config = dict(
    n_layer=12,
    d_model=384,
    n_head=6,
    n_kv_head=6,
    head_dim=64,
    d_mlp=1536,
    vocab_size=4096,
    activation='gelu',
    norm='layernorm',
    norm_place='pre',
    norm_eps=1e-05,
    positions='rope',
    rope_base=10000.0,
    rope_fraction=0.25,
    qk_norm=False,
    attn_scale=0.125,
    bias='all',
    tie_embeddings=True,
    parallel_block=True,
    init='normal',
    init_std_qkv=0.0168,
    init_std_o=0.0,
    init_std_up=0.0168,
    init_std_down=0.0,
    optimizer='muon_variant',
    lr=0.00652,
    lr_mult_o=0.673,
    lr_mult_down=0.7,
    beta1=0.95,
    lr_head=0.00738,
    grad_clip=2.0,
    warmup_steps=200,
    schedule='cos',
    final_lr_fraction=0.0,
    batch_tokens=[32768, 65536, 131072],
    seq_len=1024,
    doc_mask=True,
    z_loss=0.0001,
    train_tokens=486400000,
    steps=6981,
    dataset='wikipedia_en',
)
MLP neurons of a small language model. Each row is named by its layer, matrix (up: input weights) and neuron, and shows model dimensions 16-271. Each number is 500 + 50 x the weight over its row's rms, rounded and kept within 0 to 999. Numbers have three digits each.
Before each neuron's rows, "fires on" lists the tokens most often at its 100 highest values on Wikipedia text that the model never trained on.

fires on: "a", "al", "o", "ur", "am", " South"
L4.up265:492499538485400541513548478587482581521503478506529509496532511507509514484486480438452495466534604508519480533520593459443497487577547532414494513467651537524532506500503499527533418486476502534427404494440513430455479416435535441526469524554533527496510419554554475523469453431546420510515613484444529489499433471432487500381526557454531547512440523463503502406433407507559486505563548500488433491575448463477496436428574449502440491527605406497582550522466490550408468511577513561522458529448506451460560401478488451532631602546530530469507489533484496476559492410496593503538507488525423446500489521634553560483450527553483452428484555507512458520517527462520550416538528533468620588526469539490518381466544483529542538524597575569457536469530528480510520487467522

fires on: " S", " R", "ound", "m"
L9.up1474:513538383466558511473508511523530581550511472474418405466550534556504488456565529558347456488482530442617461450508534522501597477400483535554482522490494504501456468464563464438509512424481489449515402462507427487488455579505509422522523412409483494590568524383498487522505525530537427588526420506478483579632514565463564460471496453434487525558555544516465387418515487428534549468502471474509480481493575518489519437465626423410577514562441483425598455462547504522448455517493498524498486477453555449586511593547506438431451537487595527485488550402487469444525370459524525509553463509462510551470469497421608522545538504470476413444521550501487517565483497383513511454503454597488490484509466414469469478468531568472584462475620424475533551565509493446453543539525410

fires on: ".\n\n", " by", " called", " as", "|", "."
L4.up651:523456511512494480468505549574487493552439419471559559474408530536533523572484481516532460531546515479482499589419438516519500541415570507605543552486535503444521505511523476396523546573506585459521486448470440488556593472596578536395383576505576527482507509535514552450559526394433474539579518544551500579443522465473505542542463499555531489557580422563475572478478472498543506430479448534474585417428513476489489481524560630484462474528550543464523511411495419458392454457542448436580485458528537588533510446522606453464535534514488548531525446546529526490477515550587544561544571491519484551480583513528458485463467398520458472509563500556492442472447469447517481497469424484463445463527539477472433478493482455505472598543488468481486463519514505434528541494525491

fires on: "0", " h", " acc", "B", "-b"
L9.up403:483507516473458504422485578457538510510496502415426509565440536504566559458422585522495524521387506454520519476563478530672592463494419552438519489522462481584601473487466490493453588425486499494520456426449486548577398569520378539468505514460400559500552453438490455469519469517436486565557509511475501413526544516467546500471521506467445410499480476509481574484489553517527459522547509508473511497498504376578473525526475512503580469532538517405604416497409512568470502562444437504517558483516461439461561515529464509519496596416397526459520519506476457494480395504414534499524406497547458481363472587375558497489515500479472480560559515427443531489549535461499536594505517561520571481482521455498514468428402456463529538501496477517536452447498418584499464491477502

fires on: " im", "t", "k", "an", "m", "u"
L4.up754:458427532500551521589548465444563530519502526588404492472570606461532565502553543478518497510484430525514432523479448436467460388547510547455530534423469354516522552480490445578455495429485407613536551477496504561446523556411544464527478544515482465493613471550408483426534474504549474511542598457516524537445526465527473534498476568532443500546527522400509451476445518507506490437519543558540538423476515547482453426508468492528572473481539493404549587513500441483541446525557465528523463454452524601524486461517538539496445500517433529544520468469475422551500543540532513562522549407510515533475504518450474452554486529529451592553639417518507530500518485475485405466461541490537498513448501561480551488474492377554487486451337459563487516445480453498455577475531507

fires on: " and", ",", " with", "s", " At", " at"
L7.up761:436412494463493507445491511562474481546526455528477568557489466494494486483447538424502525441438508465536542481474554480390430474501520495466500548473560518510536575521515563441484507452422440459403564477445455547535464508581480464472449511485581511501529471447560543456522440502655458546598376476565507541503522347471511467565528515511381539477558424490481498558524501489477526521543550477567490478576434551452528410518469557534495440461444492385571381568622549438518556515519475504563539479528520436529545452456529406621523523550506504509454406497478481525449451524534530455532401501455491523395473475462540474519479523489577471485509507522544560448402421477550573489493469584510466488539537470452454514504530520511608464482391502469405551571491548504490556554505422

fires on: ".\n\n", ".", ").\n\n"
L3.up1473:593593548505476560515490561487496513492519580454511494563519461568439587612507502469594498612456530510529545407471421501487404500444579494517487550434594444507521484443484456468485510428459450468521489457488559554459553510531517591489456500442555497496440538542606620490530492487424432613511489528522601617489501491467436485528457497528506526538468500510455541541520413398542525521468510546429540487405467495432491476520493611436512506446491518578460496512509511474474464530495473545515515429554496512394487494466500350519468461449487526538524474486499523551488452534503534429451518477556513460603477450521538491530447495521550593494507511495569453533550498538543486449477406465569569408584524418412423546520475554453473534533510479401509602555605425456514519661506447

fires on: ",", "z", "o", "a", " (", "'s"
L7.up748:535525439453501485510474444535512498555509496476475524452379517567595472588524521452455483571498439516508507393558513477544449470408522480622466597459532441514519554458463412504563515489492491519547504540547492515512506467543471464442465559613500538465483369459588563483420497560533475522506500523510470569516405530571495489589540410507456517581480440472549508455501498466469536437447453494445474540445560524586559449550518542514531417513459446518525513379564488408491461427485549414487499500471455522485504519476584323505488467594464512456480483440440488405498551561497501529610510531611471599510529507551501569499450552494423458476511517514510541460485543542525387550465521461485509513575469500558448503486518486494596456434440603534665470495462569506504489502530539

fires on: ".\n\n", " Be", ").\n\n", "|"
L3.up1255:541579564537435501425516501529508429503472479359515423541475509451444514460501448449522561510546530551462498540392472446529554462447528511488485528464577398421410545474466601504469466418546508466506473532523479488530558476573416482516497558430575437458500452502496554504480406481488568504514394492512482587400481444406527504606473512566493481489569435483404553537501564572533557561503515538574492495525525464399367462540587537380498520448435502485449527508548447519408471512554481593454466492577607543499519543509539476515486550460494490518554446464487532513508561446602530514466496504562469529507539477552564511535445431560528539604564513548430463520485481397527518514528458443503551437501552466487445515506512498470455601499501528525474536555542412517419410591463448

fires on: " of", " in", "n", "est", " on"
L3.up1230:482526546558493442528574510499556477485485547437644579520563544506497471416553468537507519533521521528452515441480480510594508416423473492458523516569565582524562470448512517519501446593528518426534548441434499533582506495516545526526506533471501528489491493501576551603519417480474501549473431529468558522505471470504558409529514521495519426403455569516459530484577505524518488489661433487521510516545520468480412432430434404498443480488515500512503501536506498443486509550474492439472509481603502604437532520492477535467564455585470538470528508583520527506547515520560492466433564502546510522413577493516488432462474553448512487481582526421430464507450515352528494497521460499499430472457529578535543523528422431481507501540464408408523542647534562516501451414469472

fires on: " B", " b", "B", ",", "-b", " de"
L7.up531:373574544490461479392634616461342489538379499459503482482543530461468455549441572551523521465447482523496486495522470503508573454450544533475556454444508434500467523503454552548573528519509490419478480428530384560498457688516443545541515514550452485489481456583517525486481496482577578518455520533449450473407505486472502606533458469422518463495556532520536559445432432474541510385482552561547467482487496462496536523567536547536510436555459502493496432533432458412512571476567446503474508463516490584476453527473463533390492515451503566516523521512529507489529523484511519494497486532581510495428449504450541527463528477526477393516581469535407425520581549490424491589510571489461477514554525471580521479422487459632469489589546565497514462406500449533541481512508515

fires on: "ations", "s", "es", "ings", "ies", "ers"
L7.up1218:491533537565449617459497564534431451553492388533513508469435472556467525460474609515508468558462524551632524524476548464521396522507480528529463555450555513442467414449467506501564430426429512472475541521540450580543441496499468552508455537502580586431469509491482423452534462561490517446588496588468540445535537487519394533479553524487451497488515505563463381452441654481541426482467477533483580429497548590440506508509570564451520464410497520520462500520474487529559520453477563382506494476525538413471445497554512498474535500352481532465450524469466427484475505499560463548512428438471464469447426463506528477434449475519590538568527474557501456541584513542485465567559424518563566503595511512555548544436553495506621446511438465564433560436530490583530525560442469

fires on: ",", " A", "),", "'s"
L9.up383:544451465551440442516511446490453513452417446508517514509570498486512549606500540519492512526500406555384507463404567473452439424414543617568448558459587483533420492595446489496511451606415484555444503555505532457528575532532520520553413530445539528478537562462488595492525505478479478506445516564494484586565510507477539512437554512579513510490523468534580472447432430464484480386494512459480542575524497554553557513452473638505496548464479478471532534471560499480470492563535490476523506489552524461397486512552458417510532492505524505512455515528420544478576505484488559366555492443459491453421536475479522512515526540548578533546556496524490462442460439520522571490502510574487399447527500557565461555525452461522605460510495468526527511484488486500570506454545473

fires on: "u", "ar", "ur", "au", "a", "oo"
L3.up251:528440541496509490583454402590439564533475508539508599408561496451493555491506566505522528476418526495564485631525442403426530529463532563455484461547524490491473481512489495504507483455561491481503492483501483457495491405452490516492452397498580545541474436545472570526463485526562485450518466574454505443495524549450448488421501472513509444506509472452459579462439435447580559549462546568532596475500423444441601496516525463524585428527499463494523478505483595514581522454590446514617534493486495539525505470423532484538546461448498524431532523488494546374534528565462524497500501477469547481507545459500523500584434422525496502462488465500433451412559590447463412394487623475504427524493578516501559509466538581507526575486517507498494456478582502435513499463408476

fires on: "1", ".", ",", ";", "0", " in"
L7.up1090:535534495470518460586568618533427557489576482524508430532451526571495518490486477453384469433483545435438538524484452479508442581505542428516468508615563474446571533453514426525504519448536513499472550459522513478449487478509457517503499529549656459449507464487515462506570497452536522545453383452468522580545476537490397545482472489559515594516578542540482567483404529502525563494484405572403444561625443554494492479544527479406534542501427600524537517483555510482473510463535473500486445459467545471465504424538566437479505491462576550598482437501533467484438503575481501445451474507490487529515458513464519563497554506397468470515539571457554489528474500520594508526465479437507467452606490468377534550540428447478531571536561521523440592487433555517525464500484444

fires on: " ", "ach", " comp"
L9.up566:540549540398473465513547494453440518475530468351508514526510558479438492488492482462536437494541506483604471498589391484494518509449491510476472497497505501487596601528485511456412502582523525481501625507553510465507567535504583533542488463479497474508440416554538478609607495567519526482360482437592469530498567480418543508455361442480503537533643514479472505524466492512535484481481475446526527554537523608492445571455550438530500485626464488470580520489511617565477570540386513512526503555574564550458531519528490494532514477603604515487494494431468540488508452503504520494523517433506535491506519542526527470478513546495434558522526426512496464480490487488520553393538435469497490510461498450436525487365586466509451579471538496501533460447587534569450510430544525

fires on: " M", " I", " El"
L7.up787:479526401481492468568482522552399484475546505485465495607525452520475494520579618437420513497536497463504397511540485449500497499455471450546496616413599497509504446549455443566478491482481504549514568473501576536499524484526485436406415498443563495494543492425606535487548512413567516485441444514486360453448522513514606482602502561509540502463491563557522423533546564521536441505486597504513486546507472492528495510472475512458517580468456444489482548444494500513508595477423503530455466576467577475559447461494512442457555538438546474519533450495575478504418499474494482482552476469479428504505510594457586505481578522504520554457527496539488546455486403550444467509463540501463440515411401535506535586423443344590489492528450475504477615546471600493513560461422586

fires on: "\n\n", ".\n\n", "=", "s", "h"
L3.up963:557567457471457503509460483537426571459513493559520549482488529589531559509584556542473470583391391476518461473473554439539416482463611523578449509463532534636505490440486461449447403521569505492470445519458537519494506477530488513478495588515558540447506449458544551564466566530526335521473421471524427531450514459376599483555587513549500569476491390521468410500563457431567514521480422496593487483505506470477560450468455557504483505498486526565569516475596467441494585526468478554466488498488430532517534491529544465528523346592547646443503502561547487525564387487458565400474568538496484498489491560519555491512426527542504516503501545477493565451522509465505571493505494552520587452493494580517560511562402572493502497470486461538574556568521508435492478487516440

fires on: "s", " they", " They", "ly", "ers", "ants"
L7.up942:477590394454537585543540515499473521481495446449448547512457533491506486463399470452476515436422594531472521638471613506488444608540506502537455537521533538572435463499474550490511478514578468462526534522549419531490440460431466493524577429407454588574584457432565515499527459533455564454539557399504460538488496462507412587469524526489443480520555419544511468490520528422557552531584521550394539426418489480461473540510576469470493574443403518461489431511456500509587512529600467481514517552462445543498514499451463617532434492537462518469435459449517463461480565494553497581463548469473453486461474502460494418538482521449534496640603555498551455462509510518530579560486453493447516422477585472519481497450518461486515435487436579440627535450489450511506539587519605

fires on: "-", " H", "–", " M"
L9.up618:415494511489444478490469527419472471473497504481574428531476511548564490541537494481430460516601540527522522465552534522405487502580514503570445563544617460546532482461485525545464456636554489549511569544521506514498518426520500522522444510504537465590555461482426472471531491527474396516494509530528465573540447530495443513522562506612519470459509500532584569490389537460564460522482513500586523427593521479422552521461461501468462614474439518403631543601460472514509513421412533405523487591530467495458528528548426480518571494530499440538552561600526513574600549503462550450399432479435495561445475537566522470393377487512448596457536554481451487591508438524544479452541451431472551505616495508539457482473473466499456595514544481565399562491421548528561534549429443

fires on: ".\n\n", ".", ",", "\n", "\n\n"
L4.up647:657550460446395562561414467571469474475564566514509572511485596575539603531531514606541576466479460411522462482467567499503479441422633514491503560422541523597453559476436404425468515540471423478519510497440541488539439471453505498595522513494547540434433468556583552491505486503534495569569449512509485491476401493476476524581471525546457558545502460529510493529599485490499494511476463533471449471449532448416474528590539622557466519503483515559517442536590533457441537510548456529493510479522471490472438493515489406541611391444539590515478439511509516393502467554488499411507482516550506447430444442512437450431412476515531566579464523477463510455567554521524594487451572451481517445525512503467562474539470595459493471585553431428461506524513473520572461535452523

fires on: "an", " of", "ass", "s", "cc"
L3.up205:400494513480511467457493442543510491527433484508502466532463455595560531485573492399531555434569561463461530505550466502494375407527494487561484506561480535545515607478503539549491537484445556448473517548556455484501479582507430635435567512447496547424582431437482504495551471383436488482565511492479538553447525493503445513513492453478459523500517467506569447524470517462514537442565417461473421496507516504531463431577489493470629501490512562457568519468566535446494475515547548453572468449493529403497470474518453476478546550445435530557565500578441460494407524425614518467484487577476523501466527508430507542479454544429413497391496579488531422527485461411510494536475508545525619439543453429445538532456527430492551480527384471532457538488429555528482497508496578

fires on: "ab", "ph", "m", "ch", "he", "p"
L3.up1158:499491498561491561519469497519439611442570517485448463540510580494460442584491583492510467506486507497487490517433511483406502547475471532519555451452530446519564457495468445502476497500482461572531519511463595487442442442491491548421547490497460501443545508583479386469619496437497459555448433423498569580437529523588614417530478441504516618468461522484566580556530437528449492489463414558556507402548530447446544535532427577487538441555453481515554512517507549497474468537502560435393546507494524475521511424552451485549493542502481451563485490497493512503549553516438562483511539524491520504523401512436526404404548515467541443520525559539513519469544536575544462586505484387564514481619439472442479449476617465566465506460511462555454533505489565578522453537523494

fires on: " of", "f", "h", " in", "sh"
L4.up1166:464504537478481522632458443499552522396515572462493564515475399465544600407462546441580498513475442477501533504472563555473444483445532437504421493456394533475513606524608507594592462491577528457530530499488419542558535580495583489510472599423443500469519508526486510500538496489457510537481534515424453582490409547553493488495497514488484541506421529607524509529556477527467467427477447468552501553419490505572432618570438485540439466552486535542489495563583453456481393448413505568458576488561448516483540489447476426465447552558498570423555462465594487572544598513506483505474525442550470563461508463520609575522491510463479460597575524502448543585532470415507449444614505412454523462564515461484423552484480498409405447571578511518481500578572589562477567468545486

fires on: " can", "ers", "s", " may", "ents", "ors"
L3.up512:559528431529530514568441495509514469482531451616486492511486492552606483530455528544560486525528546506467519547581505500501332446569515488549450534430511490537514365468528483534553450407380492453530571469546486447461468514558496564611524494439447482596563567531540533544510408538455502587595424518505438479498479559528487532556488472448562453491442483463443445515531470454510441563496515541494509566490446513451373540493528528460493542533438484554507460537479489530566469512561538413591560495575551492465516548584509456461475509458449588412517512458613464502532425476497502625471502576520505411474456501425500453498462524502505517597464489466531453448442574523533482455467453540388568476530480465447503509475582440521515507580477536528542491546452572518524547597476475

fires on: " a", " |", " \"", ".", " De", " Country"
L9.up254:503531461584471533466515506609488450508433435480577482428499499415426575500453481519508458496435490593490530486591595510491513525453499610408487506555547519453479450469471540503496584467551542478513505455492495433498628539533504533563481546536589589504433501541423600474450486441592429411474485610494409536450657475531483571591487532511467433555407457465485471471552528513584465401454488569518440527471503458532597479436403475462519518497475527444480490384481480488485586482506432461587439414410485444511495498528558457501545491460631465559531508527487432508465491480509535433508484471526525550503502550544594461464478507481499519478536537496527454517520510559456410474534544475553482505533484513510413479586498548519496541471506499538486580429490486562528451426541473

fires on: " "
L9.up1144:576511502468586473522460442400560441539485513435439544439515444505429592537479461525489546560403572524531489447584482475557491472510511397471543497507557498483510497557514527532484486538483428533509497594488567460461493515600619518540508502509452457526537567533535514492575446490484528511546521424543415506475533508473552492458547458528514439494599523518549555483434579519548455531498445470540516498366594484570535511489491453561495507560509411510505579520489463523452506479505547547478476473639456493570434426487491531477535472551472490513454521570495439484503462531507487495470469551536524454464478524540527491463578527560467564494540429588491506482453460456503575463460532491575537387459555646484528538443475469538452383428490556475512493474487537586420475543533494

fires on: " as", "an", "m", "er", "ar", "orn"
L4.up668:456496510484546632513524569573516632591413530602529472549499514568540546423494466508623535515540517521423526526441439494491489457485498451497564454440500438623527456539440526600493589517542491546479482532465478459482511490512441455573487445521508567510506428538493538484521411447484562531524534538504577509497512559511457438515489540560505527521490535558536522553533473517401484409485470576488433550414450474471538479347499545460503462537460565490536503496458527641523496478426578468488504428444550453539462443497505544539514515444527499506521488501486485506519515530512501407537512558518477515512488482495592387525446450435499534565577550524406478513556559511379465505384476577514491474561579463458497497532492564468387448439521577501518583528454491564504556527490520

fires on: " \"", " —"
L7.up221:545458498451473461466532491581450568498580446544578579445474533500492508561494503410530525475533427528431514515431533484503561565572482519439438507519508526558442433481456433510403565433462542575475527459530483552616469540466521496571550537480421564518481484497475444515480522453451594518418464594470477496525547563506502501489411520470506472531479551534471542530600513544559448453421524459457512510522502452511560540430444475495590530546546567461455498483468495446572506489470525431525494546466487533463497483554541512501579511515369495528589512569515493465517474486538449419566579573506466452497466450557589420499513494441458493515433453521417563447492510477532482446503507390552519540562464515506501374495536541516406434523513547482528455502479415598565442441524562

fires on: " S", " P", "m"
L7.up343:479417478552455482460506449451481593481480493509501407431539518548544438436447585538504536471542486513550454529450543512413516517518467488444551484534425448529473496581546510466532471549595464492599584520479583511516484437522501491576459475395452480512413479437466452370590489497464404550518438517546519547570545533417518526434573514506517600498536515405520411490476498515510525592507522359510451529444540458513573484566480511453527466548490512451512460489532464468500467454532477531544449500495493447591508522511570546557510502534483507363533455443497419448447459506461460433428504519532508546579525459505520549534592491438563571528466549518533579551523393504560477454590493442427485542494443513487468487467464507454536484508448518420540518597517573474517491467506568

fires on: ".", " by", " and", " \""
L4.up430:416560511577497461478548530548395484517542443520537443446548490461572549478466482527501410532563453435439558484443554522518447482486563468506452535442462426540508462403491472522537547498563505532518477492412488432474450460540500445520503584450463569529540419554532530552513490461472490444606531500582527500475578493515522519435538536550515592498501541556546545429447470512507517506559394543498534525535540504455477543365555579461459508515376550442508463526483484482571480433485468534535400557379471525445544446551675519522458526593463475494489563552428534460545522452498435476435459514573375464545459538480419501551492474473558539469536460514537523478576468525508565501468474543572489450464487557485417480479506506605492512517479437537428474538524504506465498480536502

fires on: "ations", "els", "ments", "ents", "ers", "(s"
L3.up149:349521509496597588454561523469517443540496359501530492482486529483536485489438514430517470571521577518531520565586565458476495479551502578455392572548509506591500519504593468512604494417488508484508580494545499540525459536597524581601493461464505447472494521516464487455480472550423551442568556524467482551491492464569442546516444477411540521522563547440539405516524504483585476568520462516359495505519451552531479517534532463518534559494417476495533418559405522484545518585477454419603596540495444491396516508489604523515486502362506577423445582533545523463503513435482547540450517495462446441459381457410547438568419494421549556603488501541452502524409548495518461601512477457403551542539552525511486550475514440474486514499478545564509482492537557551546554502554530

fires on: "s", "ations", " units", "ues", "ems", "ments"
L7.up389:443539535507501598483475442600502535527442444509511426476457469501434551508435488496457422555437551521502485515495453438570436515523469502521492499446462562536481471504561466471526518466531566478467522467556478566477529550456476464522539433473472444613556576570521464533461472495471538447605510456554441536613434485603446528475508490508483450441511551552471472535456493444553511487506461577481518486494499491491516530568555489526531471506476466458529447539478439485514451596526518439510523576540520532509528522520534444537491493462448610433482477522526512442512524414550479505535474567514511474394470447375528550534470539535476532448417475461441333467511536516405482520588382504491534424492519515453543500521579488511505439444525509686474462486450590468513474578461480

fires on: " S", " Sim"
L7.up517:574439484454503456494548553479493561505481487390583488437534579539510579538497497548479395491444490486543533473545603496472455482547547503612511526469486393478429524438523487465459531513516530493494513438479483547567511488561527419530495473512491468511525503480529550496427516513544444511531457521489578538467476528527434534388471394480446426456496579498540418391497476439551465514581614478461517486385461513541499483538537532489561524524521414350546452498574513416565459496486537571627540513485496543505462535396583567473425396480410467432532441446547576496507435506497530499491442490511525567564477521497479474643547498443488552459451546472551655538552480362502448578465450452562556504541517554466536525410474449509442500490528487501535413494508521416561460472529494

fires on: " M", "A", "al", "ar", "end", "n"
L7.up270:464529480489583564545448476526411525513497346475526453532515473554468471536528546526495448390568459550501566567475531561557602545390550432540400619500408531528498426533528507587488562526431440473482420381470503406497507563520432497495458483560553546539553483481457383438600514429491475541578476506518530424526445498493526508521514473546552435618508487626462516488460433502470507443502557423573519559448543461531548488536525567440409580512519501395520539438517520495511550447491473494450416467385520585477514554506474519508558396544407411432491451474464475509436486590461561451529497480454494545511565516445539495505430494565473584495543506493467474505541422435445574525507416541500554564450457441441460466480476476500463557485531508468419486542508544487467491405503422

fires on: "-", " w", " to", "res"
L9.up856:417657461572474594479502525505411462506483497509459520591558462559499497489486465477503509525541502582499443507497512582475489455468538436482472373446633486532501511490466521552509553462498486431523484507548563523478472477533455480449433481480532470621499481506440482429559414501446388427553491640483510550523555406530452535538489427522539528509551501500524585479516523552451417486528563437559409493444449441473484401567437559391521455468470440516537454529384592505460438491594444563535617499547450509484466490564511535547545496400513642553557476553548436482528625506535487487514493495502507566526542482501463548502588497470512553411546515491475542545596455501508613463556488434473489400490462504452578532491473499457552359437532453497465515482536502550524549502463533

fires on: " Tra", " more", " Sim", "ric", " sim", "ic"
L3.up395:547554489441512379540525508533443452499516381508486558413573565511472520502524547552504437508463548501431477470524496467437567507567458557506554546464519436503504464514536479434504447431520484455459431456503375505530525505482497533599503596510454561462628506507421527479566502511459431545512423476464539466446557454492601560418442449549521488405414490453483538468481530501473429517452516445556582477436526426562552525569495464566453529511502447438474460506529531499485525535499537559514533524501448468574444521394506520507476525552473529408575512459481526498524381511540524509556528440414483479504449545492557424478527599426525504507442492503476634545388552508532576483538572517569640465562479447441527511563483456561588507530492483466563582538501505539392534499528520

fires on: " M"
L9.up242:492558459537477512474479521531455482501563488466542545501435401492477494589588471523498502523516453544484409468531543560429582525437528442441529498509555553429506465432516481477460525451518470491581485428450512502516490483652476465473523468448559533566530444471489474539535467469517514531540457481536390442564532488530543511447525412560538525493474407522562528507400597485444480516458561430494438461539475455520488507461404552530538521513521444413548515593458510475476556484498477524469508466390512484562508481521509540512491620388528499418570403492503420467429468435539530543515526407522420527532557403478549517457515465468438525472545444482573581476402380487569499571521477497485533547483500423360430500464488497484470443512488505530526543553472523545512502482427473

fires on: " C", " M"
L7.up864:510514493487436462575543502522532534452461435533544506477462521402535475543623526473475492517489475460469400390587650455478563489481515483538513506530583536492513458567538515495487463489464453436445460538352501486484593517546582432607548520509510469524484451506511418486430526435557625598523523518498412522572494526537539655514503479489474508523555425468448497519419504492482483516463513523488430545493551445492570491453499511551490453504525424512524519454561529491477429449559466445571469512459514413519532565475511563535468565488548500526533506442525560467451513564481597489498483405489525512441488421492551639479439500487412474503432520505564537538461460573468543465530557455589464479515492454502447445468524501554486587528582435604522532530441487576536561621547389

fires on: " and", ",", "-"
L9.up100:368544412550446502510514454532405498490479519521469490515551471460452496560485460446466548507535479512484493453385545503528570432482611498608512508443558399503419535544482481520556540458459504419481481485473556487465521478463485538521484432371448479414468527541498458519621553551521520513444471492560455472566470449524461505529597564560512522554470427464523593523514454515443505499562557516497562485476539511534442478488545613521528510452441494501599489574536478512502527521488521565595475563510527484515526469500466471480500519523553542528486446500435449488466486588526446462554458457552495523483450479414559474508513518544552513461589417411568483533525495463434527540442447506536392474576506450514466505434477481577564489514533412477480509457596513475596600425551512

fires on: "b", "or", "ing", "ub", "ording"
L4.up498:487463419456514499480494464548513536578477513488487506495485510483522449595568483484443507511449433599457517505518459578557583550505546602441561518547494501529565500413411527447476556418559461493445509511511393582506492407635409398562457476525442468563533584550519452485548399486570500481506467493615543542483480509591501455530526504513482518522480556609407492464583483528462557561513564500495462476500510482494452466512519502500464511447518463502463503540492496528480557444476589533548464443560582512474472456506539455477462407508448485469524555630476490420459471479524552586472492504530531539474582527534432483528490453497420577524493567511498457501513425371539508534488499464539472518554492383507536501512525533591529539476569482547482574536490559362486562401558459

fires on: "m", "ph", " En", " dist", " and", " with"
L7.up1217:480475551491513541515561488550445493415618454558489519494492544522481453585520510460520523509519525516458500559482502537426432469407453510542510456422530458492515546425480532538507512507523491598490513472516543462388466465507489487447455460497426574520571466464405483499483487504468560428474519465560533519375515469499367561531505540404573491493539521487445564566498509468458458522555581493574456499543388466440539620604585447504524539480534399456515467503559446488444469524461512515560487474569460437622462541492557412524467491440554513407327453521445468551481520494521421459524499474502604529505483470458448493518509555441606492514516402506452432480476559486462425486496500472571531472575518516463443480494553372539544469514480546538465498451453554500536477504561518

fires on: "t", "y", ".", "ce", "an", "all"
L3.up380:474419393510475537441490458505532454554490493640417454458483576401568425586570492501503529530456542652519431534591469441447501503504483494513500547513521412616511562405503515422573482530544538549452520581467531512376541550467410467449506479575377471468491426501568540550494473554525510484464533567446511519497575470489461539488544514562514469480420524543572444500451567518468571578448586606525478460441607515558519442539554551544499481504550491470540454507599525579497441532451503545485457610440471537588459495441544503484522463507429499492495432516531579463581547527497516426507517493431475452517487419488493523445563508513421551436561400465480491482586524421410461492500539521457440478534593433491490541466420460532504494507441501485467444453513496479489524455577455

fires on: "ad", "ar", "an", "en", "ra", "h"
L4.up370:527446455591390562532489505560414475479493527458450452558517550517516547389528501506559411408511551465484487490582404507515519482436456505439523536515530492607483368565507478465467478539595512569511529389481495515492522537486467524500544428497495469569532439542484471478449441466539474525437502615518478554458459542579480500634579541510537472438461492507600483475606459533491490343467525498454486533554510466513379507507457479486495475379514492541619520466449461532432491503452577533559604540449470410468554570543512524488504449469541473568475505508499475551547485503498490510546578596589504513496525535475529486514517525457418490579531429429454485502453541476461477460500405479490518442492558533482482482517356547587528566562521475549517492587435473549518507480516495

fires on: " M", "er", " ra", " ", " Mer", " a"
L9.up973:503559575526507470501445565534343467501517506482519415487623599578511509484610475573542604556459612497477504459490514498466464473552487468485558433495562526479457444498506563487455515504558459408520551504441516553542544553515482368551532507516582491483396572472513457543523493527427563475493524470530434548533548428456556537579483473512412515522462507535450480498447506484470467457535582503520579458538594505460416485589553577403431486545484384501596512473458517473537578498414477523597459520542530527511511488474517423504616540506564461546543443555462524561495447492498542489579460536529510568512625528515556277508449589517519496489539430523503439453510522547482535446475445539509539544491489508513559504443514425446520483507506564518496499525498548576533391462497509

fires on: "0", " is", " in", "9", " of"
L3.up126:528546477392510467551528517507608537403516464504571432493423462499522472559462468470497547456450541453513510517425433480473541516484486532586456470514528444577599380436511531516550485458548540538462469310614481514583530467613441497506499563520547485432497526628527505498645514445527533570570500510569444545488401432485486469525532457530506534447552539509497513477480502474540539457390492502485465473513515572537502516520546561530568509492499497541513575506582456505455480483442506468473473527509536560515541478455508473467495534569489599529605479515506491543425491482450441488519567500452489509527501453562508497449491599489455428515491554400486449457494473575474587586481475403431466526458481525476521577528524498571457525504476475531490456611561369459488493456476461

fires on: "8", "ph", "ps", "ist"
L4.up379:489455437622448509520520485472447434463508454410587521490480472476519662568514493483582516500443499438497582472598491413480514492478469509405534461611551534454484498569473514495384453503471533571472482541525496509483534439441472530522515559505480417612514475461577445433488446533529519503468569500457526528567527457525469519513596514483521495438554528537468480534558603563549462464335466535360544493468470538491607525556506474462402533566462500480582450482566565542496505495581485461470459550544514480598526543475497485473573527431466431471469505516461486492596514465523493503572520558471518492484432602448512513612416518509578514493456538451476535480496475555503424462492520428539562596569539512630525476514542398549496467573445423414498456539434440444470496433548501